{
  "vocab_size": 3333,
  "rope_theta": 10000.0,
  "lr_mult_down": 2.0
}
MLP neurons of a small language model. Each row is named by its layer, matrix (gate and up: input weights) and neuron, and shows model dimensions 48-239. Each number is 500 + 25 x the weight over its row's rms, rounded and kept within 0 to 999. Numbers have three digits each. A neuron's up and down rows have the sign that makes its largest values positive.
After each neuron's rows, "fires on" lists the tokens most often at its 100 highest values on Wikipedia text that the model never trained on.

L7.gate90:490471482499526481481495497487472480469498491524497475483519507553497529510555501480485530514523530528488504527510523526531506492454519512546487507507508487473468489560501518468481510473479484535545484501471497484540470496514547520506521504449498506479521510489517486488464563524516471531537489507487529482509540468508547473537520458495537500461537516522501486476499535466516490450506474480454535503485523501483510522486504474477515504487502510500528531496479477480495539492490486485476501544494471533510524529511460462502478510529465466485465483506478475501520488502509480507
L7.up90:467524486498530485517537503507486500502525497476511494475442516486500475492506486507496509492483470495533503505509511479482480507474486541509494510438448513495526507490492485508525483525508508520478506496486551542515499495458508477543532508526499487495497514515487520511511470503500516451522541508472467505497516484500516489535510469454496471515498500493526483523518483499525527471564499514523516493519431490531477485472520490478469535480536511432461521498511496528483476526517506499500476496505487511475495503519453491504487446471528517502497517500501563487502541500465538480
fires on: "'", "resul", "at", "p", "it"

L4.gate920:465485465518531565501530525473482510502478483498506500522563503488485476536534499450536518487473499506497491471487486467516477540520462503533487420532547476489527519480463505500488499505499519492483474483515491503518510489500497530479493521484552543505475522538506552508507508466519451528489490500491517482550498531474480499499493498473537531488495528489515501468504515500466536513488494468506481489475501496494494495530497493516540479481524505461480488476505511533475477607535476488523542516492508507503473523528511505521520480493485486500467503519517490491504488539546544495
L4.up920:489474527498524528487493540518523526502494505511498487486523523457489491503568496541513511515472537520466511483533517469476498489507445501516518486537484462476467511470443504534490535487511491539526471466510502485460509469507538517476486481520478519552498526485519466522544483521490506494499497538456513473487525550493484495484467472552548501537468478504526502513530503531523536490501510493471498519508491495508499519493534466472523486486541533529511506500522547488469494495478534530521529492470475478463466483484508492460483531469521513489506514479460493467573513514504550501
fires on: "is", "il", "es", "ing ", "atic"

L7.gate861:471516476512463475519476477506502538493506520510519473436505522475512477487476507525499478504513477491527542470487458467489531488529554487465489446545478536545468492474529529516454502481555483509463464491540500544518482460525503504450518512502521496519493524507550509460503511476541475500477506528457482526470544503475524507498495488494481463507468472517482500497470493455486485520537460512499515531478472499539486508521503500491524532478493467470479468487540484477522505477551476468490486518463517479479498482518508512507538546529478498494555533502530509509484478493539516511
L7.up861:518517530530506495495475497494538516529502535556519520468498494528435470513425522526485501471491544493489475518496471517507457529509475497456454508509488520502508492505510492477536479511496537505499492477488472506484507482484488472497503508457533466462455481485519505480488494517466512546483501517495544508508489491462494498472479503457516432541504522458474501472487476469505512489550478506484427518540517478506469492496492472499520473491520471442534520548477486478473572513508520518472487472497474491533503552509508507477464501491532534517520498523493446496499485518504488527
fires on: "well ", "ly ", "ely ", "and ", ",", "cre"

L7.gate642:560472516470487532550495562466499531472503494500511512452472490503528483476516504503517478477540512494468474529474501505522545517472504491482538471479513460511522513456476461473475460500494558526523452471497491503493490515496514479495500544458500465462515497520487516482495511502522513490517498458500481504504520496440495550492469517518536509449502496496520473503494506566538497513543498473511515473511509494490495511498557520490478536525507517468462540516498513508487570503507505505479460508476472482503481512476477498504495513511499506446491501498470526501498455522498522475
L7.up642:493504461520509508484512522492526530511500506499475500497472508466476477480497460509500493522516484519545469506519500503519548476520500501480487488479510480535517515507505512517506498500508497490500453499508515479484541439498471452506479522506457482465512527497530532483538519514518495512502493457497499474459488497518515542504528485545488494497488508507499474512522470525525512482560482527519494511472527509553489451504467531499510461467500529496475512471547484491524527526516535528495507499536492469477487522492471456517444474498499528523498524535471538496539539492520507499
fires on: "at", "it", "mat", "nat", "per", "augh"

L5.gate87:497495517488451497490495538540460522513497526520518491523532504466501491499527482508505491434458504483524493485457439479501513491509491508511481493500456491484517514514499514537515486527518512487547534504516480517545540530538495452476488557493500504548479512434508509511514493488494472465527485502541497494459479511511483484477514517501477485491490473513470519538491475474499489499510496496447516516527500512476489513472471476470490496546469519498535491480514506518490496519480482499522479517503485514521513519525469493462521476564485473463504500532502533458558464599478466523
L5.up87:510504514483537526490470464516497492518440445499500509520477503469486489473525494507485517481485506469481513475501489499491469472446529509482505503515487496483492527521472517501478498517518543569497545504493490470506531543554507532518483499519517514472502563516478544460521462446491505471501505501527515517487474503481499530519501491537508517473492520488526484486529491478508494473472520477493458515493517466496510478499517523470481558562527534504483524500465515558468499535515519491539554480530475490515502509522520497524510508500475450570499456521523517486455480486533548511
fires on: "(", "m", "r", "order "

L7.gate235:481493489534498494532471513490456512486497489503516500482480573511471494528511441539471497474515516467519505499516520516554524470487520498495469487478536533511520484520506568479443463500500529440517516474513514450471484525482448494493490521531504519482472466476473530493498498496471486468522493492426538489494495467502494465456477488490499490586559494502474494496487534480487480547489528506512489500471501485562478528534450525544493475503471523471509451507514502519486506477518491541512542520489495490451519499486506489474482492475521508479481476489459492471450528548537482510
L7.up235:503511516523501554541484508475499524493503504483524500511494506516497463451464548486471514515454477496490442488499491511460551496465469520512471531500477504513521497522520555509526500519539544499523480532509495501496499479540503577501506513501510473514505479474464524525483529525520461523483488504542566521482495503501486464551494485483493486468509494482513505578466530494496522505515503510467477522544494498533493438501529502439500464517456507526486494500505480516526495501524499525524509503508494484509511499466487489508532506510487476501499521491499525462493505532474533548
fires on: "h", "H"

L5.gate439:500487501525511483528518504487447536451521470478461473526519477523494489513542523478497486480488510484501494513487493557496522500500508468535516536512510550545469512513514494489521497509512527506486502526557508488519487506500499501515512496440536510506484505500521503494493511496517490510496483515518502481559526468471496528541496486524534512511516506499513430450518521548478513466474543504543530526519526499461509517476513480470519505489474480512458491521515465528535505474466542481475508499478509521510483492517481487514512516522440436488504545572500490535462517491490475531
L5.up439:510521462501518508519460496461472588468471500536549536530535481524479482461475504483459537467475482540511498537518502513476500535535494503511514525553485558536498513518524491500488466557504490477497529472517493520476513506506505523500517463493537494504502558505491483547474492552486475496497475539529527502519463487506502515513480516526551505514491489485540442483487533503486489539481542472492516522533509475479483500500520467496548472470526533515491521521509531536547500551524503500484454500488476506515510501504473456500512488514477474502484492533491478533501493526484455521
fires on: "was ", "is ", "ec", "are ", "["

L4.gate668:474515510548519530483485484511522508487433459505496472523521516481515539469494529480524526491489509495500539499504486469536446524489475484557534460491477494526545521504491504512495482485515477477512529521513496527515551524473505500500525512464528521473505521498457491473479442550514480473472528494477523504486516508490504490504517476513507511500464502474505466507473483525522520491484528479486480547471433470485458514525464458522529504519551476451510547514513498519498499506496490498497486500550495500472520525497471471501513528489461487494525471503485456466512553482507473506
L4.up668:503513473514490518471468517470481500510495496462500479516502499500509478478463478500477549528497474542506517527494451550518506504511498486509472538497515525507524493525503482501505471460564532525501497536513447502492484495504505494495482487450473516505532521517509487522503451570539496479518498471531534571499508510484495538494531487497541514498492466522511502460488521534504482469508513470511468532502511513531451488485518432482542478520547467498505498486522433552498484538501472510470522479515500483495512506478529458477514487530493488498501539481518465514506543512506483510
fires on: "is ", "was ", "is", "be ", "un", "j"

L5.gate891:527487467499460452494528474510512520453464490465534503499478504502480535503536485485436557505505518476497497543491491495501494502426510494549533470503515493531504489527511444500519452507503577517490481486466504491503479492533459504510487476514502484496521475511530475502465458456508529525536540507519528475442507485482514462511505493473504478520472441564507483469533494501556488524507519500513474507527428484500483498493502536524497516487436533488499440487543517521499514539472508522485501506490479510474452506504483479489488507520509483478508475500490463506507485521509497499
L5.up891:532515494498508446501472554463537544518499486492487496509481535493438497500541518518498537584501542529453547542501515526465496511518534462501469486460496467508503481513478516489482482514516481506479515493529504511531503486532458522486504489526541519476522496515508513465510530495470508461500509482495514451503513500550516473504475567508507499522517494528492485489506504504499550448499532451524520496492512519558499456469483501507491534493461496493492473483509518469496546508497508539515510514487492484454537493468500503526471498534474499498505490514533481494477524518545468509
fires on: ": ", "= ", "\n    ", "number "

L7.gate639:492500493468484493505479518496457488489496491490528492470473490491509462515483507484467435523513493466508541520501493545494490532503493523521481437483478470522484494508524549517478502511523505451513523491495527514523485524508457512506489468522513508521538514528513530524485520515508527498438501557479546459500496505496471459491519486555517508467499534493486537489482489490468461500488487479511525512499469476474496502530494527512510507502513495461471505529523543512492537482484487539511482512527492469540493497500514516459420499495546484499470491526458568496487509533479481496
L7.up639:531501522469495500518542506483519485513523513484492469508461491471496495493508498532495503517509470472492478498532438491489456560475500462491467503486518498488509489500502510508520473537469548518513511480531471513461509491502472478482517465539531522456523459508429539517522537490496513507507527503490522488468530512503473475494498535519528457534495469533562503545522470465502527477492476472518509505475532534517467511441514488502478508514479501495516550498503469521488521496466452459497516510482526516496506513414490527532486485499545522484468529496488498440516511492511531507
fires on: "h", "H", "ed"

L7.gate323:478483448496453489528511495512509480536473521504497493482527494543469504458547526480491518492468465492521503496538507485468495464476583482450434480500522502517501548514534517521523530539517497503492537515487511502524553482525513517503516435520516543492490515517497521488420500529516505497436509515532500516489482528508500494479489517549444488517515525518510511495526479495503531485475459477509485482494471526497498525469547489451529498476476479531507508452469533489481492524464516482479510508462532486477476494478495476491506475516501489477510518557511467499494468464449511546
L7.up323:540480497494493494502505518545494517495535550468483577481518501487500488535494471467504491503484474494530500507468494507546455493493486464535519487512500520522517517464532549492483477519523518512478492494491506463497500465489484498519458515532436472475493470511485494501463532527488523536485517527539488541515475530500456495506493491478509501490435554496519493524481506516460514500482479515487495441498444466497471514488485488533530534491511440513548508510482459478491497479486519469503494525499505510471553516505503488435489509513508524540457476499492507461522516528473495530
fires on: "V", "r", "under", "ov", "Vi", "up"

L4.gate921:515536492486542478542526542466555456458472443472539539495461518489496524498503512449513491505465483468482494496507498489564525421480457475532479475491532476486533484465486505534530470503516534465539552514491508507533489534488511528493504498473513520495500477481536501481500507495463490453501505460516489518516520477543518477494504524452526485507488488475503509491471527462483507509533483497503535502490505480482496490482498530508482510497525493470497519489509490503479471506478508477480515462513498476488487503501495466486491525488488488522498468538436492497471506506500482458
L4.up921:530503492465481463514509530477519481482492519495480517452528440475516501523488487482496483449546473509535478460534503486493499481468489527510499447490538550508516500489517527518524493447493504475499511508533478513510489507511530535501533458507475473436505470459507521522483496515491546486535514457510468472517481526509477506478474472525477539530547480554512506510479523475481525468479487506522473528481499505519510481508542493496501535497497489501519544480553510494492507511524479495517479478482478487495528514433495491495469483484461520516428496539529490452502477490474529492
fires on: "u", "ow", "i", "ur", "ul", "ch"

L4.gate14:508525502508497499543479511444493496517507487514491528529496537494531529455497486542528457479477479530536499473529520507501480478486470480490519451506470457548509506570493503423482524510531517514483471522503472494484480501475550512523521490470505524492514495493501517508491451485506530498518516544507527495485522483482462464492504564520492503476501513484501485475469485493494543507503493507520504525478542482487488480499514491486506514508478509519507486480503424444530496486534492461521475524502475539471517506534535540480536488505505462471505466533518524462530529483484510527
L4.up14:548498482502469500528514493516483509520460536482489524483515547479479541507478477486487464536512463545505516452490507466508485461488525507490449499507459478539519452479482542508538473476497477484508473485528485498451487498471521487504509523509466504504550514473488455512541529537471524500485496518497535524516553475491476491489506464534498515497462504507504491516486521503481509553554506470495477482489549499469474470505469487531455510525468527485504492524478494499453543500541471492468486478536480502497490536495472539473498531479511521538508499536472529516434517524515493491
fires on: "Mon", "ay", "Met", "Nor", "ac"

L4.gate282:514437498483511491485541507481567464514489491457488499536495495539484560509498530492520501486484453485439474486491504529461519520531462449512475539537515460511533515494489513480500521503466502447478552514450500502521498528496511506507496442499542475474483502497508518517528536527486490508477455475487504463478523535472486491474457497526491525499489468477524500515502462489548506511512483479527475482511485517495464512478448469500504430453482519514507468521509496467461478475468514489528486514493503451489522517507443488521533484482515475549498537485524502497484489509500479504
L4.up282:493462466513464466517545553496493504469540542496536463533542538507466497508495504504536512502517455515428484473534471468475525506495479549527499496483526462483536513491498512467482487514516540500501516505458487514496476525481538553478513473489536488503510467515476519470528532521509500514468459424469503465483496511501481508540494509534495507489491485467547477483461528516524488485553480529502491502508538484540485497471491509494529519516460485488544505482551494461486495523491515498479497510510490479460511453495478502550513474486526502534500516497516537479518498531474465490
fires on: "on", "ent", "an", "ones", "-", "adem"

L4.gate1014:461507511470487491522482552506504516496502436537488503484498535523520482515554514490461464484566495455501519471485483482522509486519512504457496429512518490481519540496571497534529498525513518545523523458505524512491468498502480480457505481496561497486427507527501535455525497524503506477482504482525542476506456488470496484517491443483511478482470510508487523529506519501499500510539464498519498461454505520495527525476495472462481493496468495498508522534515490501514477501511498490511451487477467528533532461537499536524529475503520504524518489522520485480529518486510495487
L4.up1014:461475490488487488455487506514470496509492473486520490502486453473538512518567478483481490475507472477508497478463539455495458479531501479479529500502487491512438537532517498495552503498520504517510458487526534486549478518509521499486506518531497466487498474520495465489518483476515525473477496538486477539520482505503507525475472494524542506514504467530515486492498497492545481499495486511520527484553478500465510493540531516478488528520485476508487545465522490525512489466517539549532519510550484499531496532505472545512548487498506486516464474453490533509517494529506533483
fires on: "y", "os", "\n  ", "m", "r"